{"n_layer": 11, "d_model": 256, "n_head": 4, "n_kv_head": 4, "head_dim": 64, "d_mlp": 704, "vocab_size": 7328, "activation": "swiglu", "norm": "rmsnorm", "norm_place": "pre", "norm_eps": 1e-05, "positions": "rope", "rope_base": 10000.0, "rope_fraction": 1.0, "qk_norm": false, "attn_scale": 0.125, "bias": "none", "tie_embeddings": false, "parallel_block": true, "init": "uniform", "init_std_qkv": 0.0285, "init_std_o": 0.00607, "init_std_up": 0.0285, "init_std_down": 0.00366, "optimizer": "muon_variant", "lr": 0.00566, "lr_mult_o": 1.5, "lr_head": 0.00712, "grad_clip": 1.0, "warmup_steps": 200, "schedule": "wsd", "decay_fraction": 0.871, "decay_shape": "linear", "final_lr_fraction": 0.05, "batch_tokens": [65536, 131072], "seq_len": 256, "doc_mask": true, "train_tokens": 610900000, "steps": 6395, "dataset": "wikipedia_en"}
MLP neurons of a small language model. Each row is named by its layer, matrix (down: output weights) and neuron, and shows model dimensions 128-255. Each number is 500 + 50 x the weight over its row's rms, rounded and kept within 0 to 999. Numbers have three digits each. A neuron's up and down rows have the sign that makes its largest values positive.
A block is one neuron, or neurons of one layer that tend to fire together. After each block is what it responds to, as a language model described it from the Wikipedia text at the highest values.

L8.down65:564478428440505518506574518549594553491610533533400473505552510437464528532534489472547544519471473404493464536459451534504493543528458503440444527491532513457509457478514449534481547556500508505539465520476460509532486452483506492462473512541476518422515510519516506534509523468426526513548519460446451594412516525491525467453508454531523505423491550550494471505480524485457503495493
Responds to: Fires on closing == of Wikipedia section headings (Charts, Personnel, Reception), paragraph breaks, and words like in or commas before years.

L5.down76:479460492586482485528442474514431461605455463571525470532506521501473409484514459504470524474476498415485550477549485495524501427504529455468534498388581450502588502490542485548560504560465526518494494518481509588496514551562527476486470489618547558537416474466526514425473490477472522478407512450465487561579488445503490486607447527497519435435441569521443500471459367529592502478368
L5.down108:571499429469502454504523445461437521493517531457489612412545525508428505463529514551471535575500518509466454550607531548592402495532499425353511468580500500449423401584443535407418583478524511609491546539523538511498530626532518480521490517457463510417539550526495554501488515547446563513550405472479578507381459540560439470463448447529509513481465472502481487478445507514465507601469
L5.down125:533460483507401457557531480555523573485457507392545489560556578536564490561481510572431429469507484488564509477510479567445506518477468479499489535358513504508524528519506470526445415496571543503491475574571432582524472500447490520500486549541433484478489532486431522525522531477559464533483487504504416536473509490584456446524464567555542557416519510454369580626540457502501529566455
L5.down255:464537515446601545523393556572493495553505526504512544577499518458466486427528478523460494525502510489495504477464581493406513579478550510487460544386498525589537540539456654489530458551570526553550582457505527493557497386504545439454489486518561625472424542424624467586541503486488484504441501465488531537471491572495506406538459532489545560566478541454507492460527541541551508467486
L5.down284:480523562448473543526506505544571625497571513518414451613541519511557487501452470534443510511544447481475507535498476452508472463527436504499513486549489549503442526535538566474548536557462552533469382510444518475519483517521457558466527527534522519583510584456392487574507569430604513524453507547449470574471542533571438511555494552483660541482400452527471574461561590457568549490457
L5.down363:499432473449474545537485550368459482429496468532575485445532554438508512425498454489421534597579468534490514491548501475509429552493492440520597439511628545420467495501528530500554568443404432461435531561496521496374467517455447506570496581534449523475486545467514614550463550501545555459442471462477498542488485441572471501531496496567571577481559459412425545535541512466485482454456
L5.down503:512442567498530429465454442556454566480496538501511469473548464461434528529495505528494449453499556438498578454602491470449561405561513500538540570471443488623468554610443499469453410530490493625457437552445532539567546552552459429492478550403411406545470432409486519567480506605542505552475502481496437589425572406580489571485407458527615473516514475512430520445567496498544389583485
L5.down686:371577571503532507409419397469518532462478461523508472501513500408475496569449504521502594471552474371421532502432434430487551507430492499536490623533431553504471495558547472565513490521503457468516458550464513532449488444444426445560547449531502505491431519494391525425510509523495485493522565486464464578553554465551513489572519466616536485519496563507450497523448509576442492493485
Responds to: The piece right after a word's opening capital (S-M-ILES, T-el-ugu, B-uff-aloes), or the line-start token before a team name in football scorer lists.

L8.down483:547458549505484507486572477378552545473466550492454562529545464453534468561560525551464414447487540503468454517556525464442490466521474529436538472493500504495395525513505455545596514564596505389435518427425567485508570491538574494560481365529480517535411517501487542546500434427443464596500450437408458498493449482523472563482441554557479510481482454508521375494463497490461497474508
Responds to: Middle fragments inside split words, like oc in protocol, in in reinforcement, rib in distribute, plus following or final after the.

L5.down4:453527489413550543538489403558564500407504550459474506486522611438526500579461434496452568448550505370535468498493460454489451519496499468556419555534617443581495524558552444503414481623482544621536549520438519466524502562498533511545492453550367565491493542504510532498505586537454583503489509448497502457483447565430467439478486504539579567427553476568481461590399467526476503513499
L5.down8:557533482540436519492456562478433523529530434476555568494497553499569474476512524524526572485500549476532517515428496467612500475447571562495515546557450395488521527510441505476532471555461460452464449575533494474476627477502530450490510504528596551528481515503544388427498494452453527625487451477569430446431503550406406464443563525500561524571498494356468441424543528507520465540477
L5.down29:484436389512551507512477464572451486510445482373527546397518531500495521468437399535533409508455496469503559476554463551465538434543527429501512506539512495474425541502581533451520478515449490585528570546446482508513495581530627588463525538502492511523481440438446488535504596615491475532564517380536454486495535478529557586540433470507527513468493567453474595598545422471469466541345
L5.down225:508508414465591544448474474456485538469556530406523508472489540429503525658427415528485449546541542544503475417432448528485487498468480587488540441569481515614560522464414552458589547451498416486538441488429529481498496524542552494486492502505542493541513476458535488474583533510478609520476500522459495497483524503506481461530522457525406429493493484415565532419485498368541513576451
L5.down426:464464457397446469581516490521509479550402504427522388375457532505469515588473463566524355432477466522561419477508473640469522449444422397481463453504518491517531552437514443538478511495527517539522486414521458523515537471539479482517567556448545546540571471576508514468478508463545494604503551551498442475516548562472583423462509452535436511471529446525496531596522485549520528447610
L5.down570:431503478501449520482459468525458505489469471561513460512592486496539454578368542505440523472508508515517497591534557529499499484552513403511461492470435573515535516461516530521505527539548489501485529476526515564528453521597444563526575621507554552487430464499512531455494576569451501445425523466475543490548549466340491434609532467551521562435511544453561433513519576537473543454470
L5.down598:516471453604512555456492485452555478543509473453510581458461464444425479525422481624533520482430502515531643475559510603493468478569525519386519452544580463524504511521535423400532569494502475574526560512458505381560494538550483437554563495476426411543548494452530479536523493499414595459479619428561420534507571437498560532501514538463503431533517482470495503500494500376431484571418
L5.down660:422628540482527476529447451467496507547492499555549438558456490468525474460441565575543577576539569517475492513524594466559475470577598459527471501528435526485535510542625549555348500517466517491496463482490497485484405474553460526409526424510543399537554504482568466451555452528500509469610543575554467527512512607420521557517515461602597503490511526443517451521477505495561567523426
Responds to: Closing == or === marks of Wikipedia section headings, as in == Personnel ==, ==Release history==, == Political career ==; weakly, mid-word fragments like Tango, mosquito, Madonna.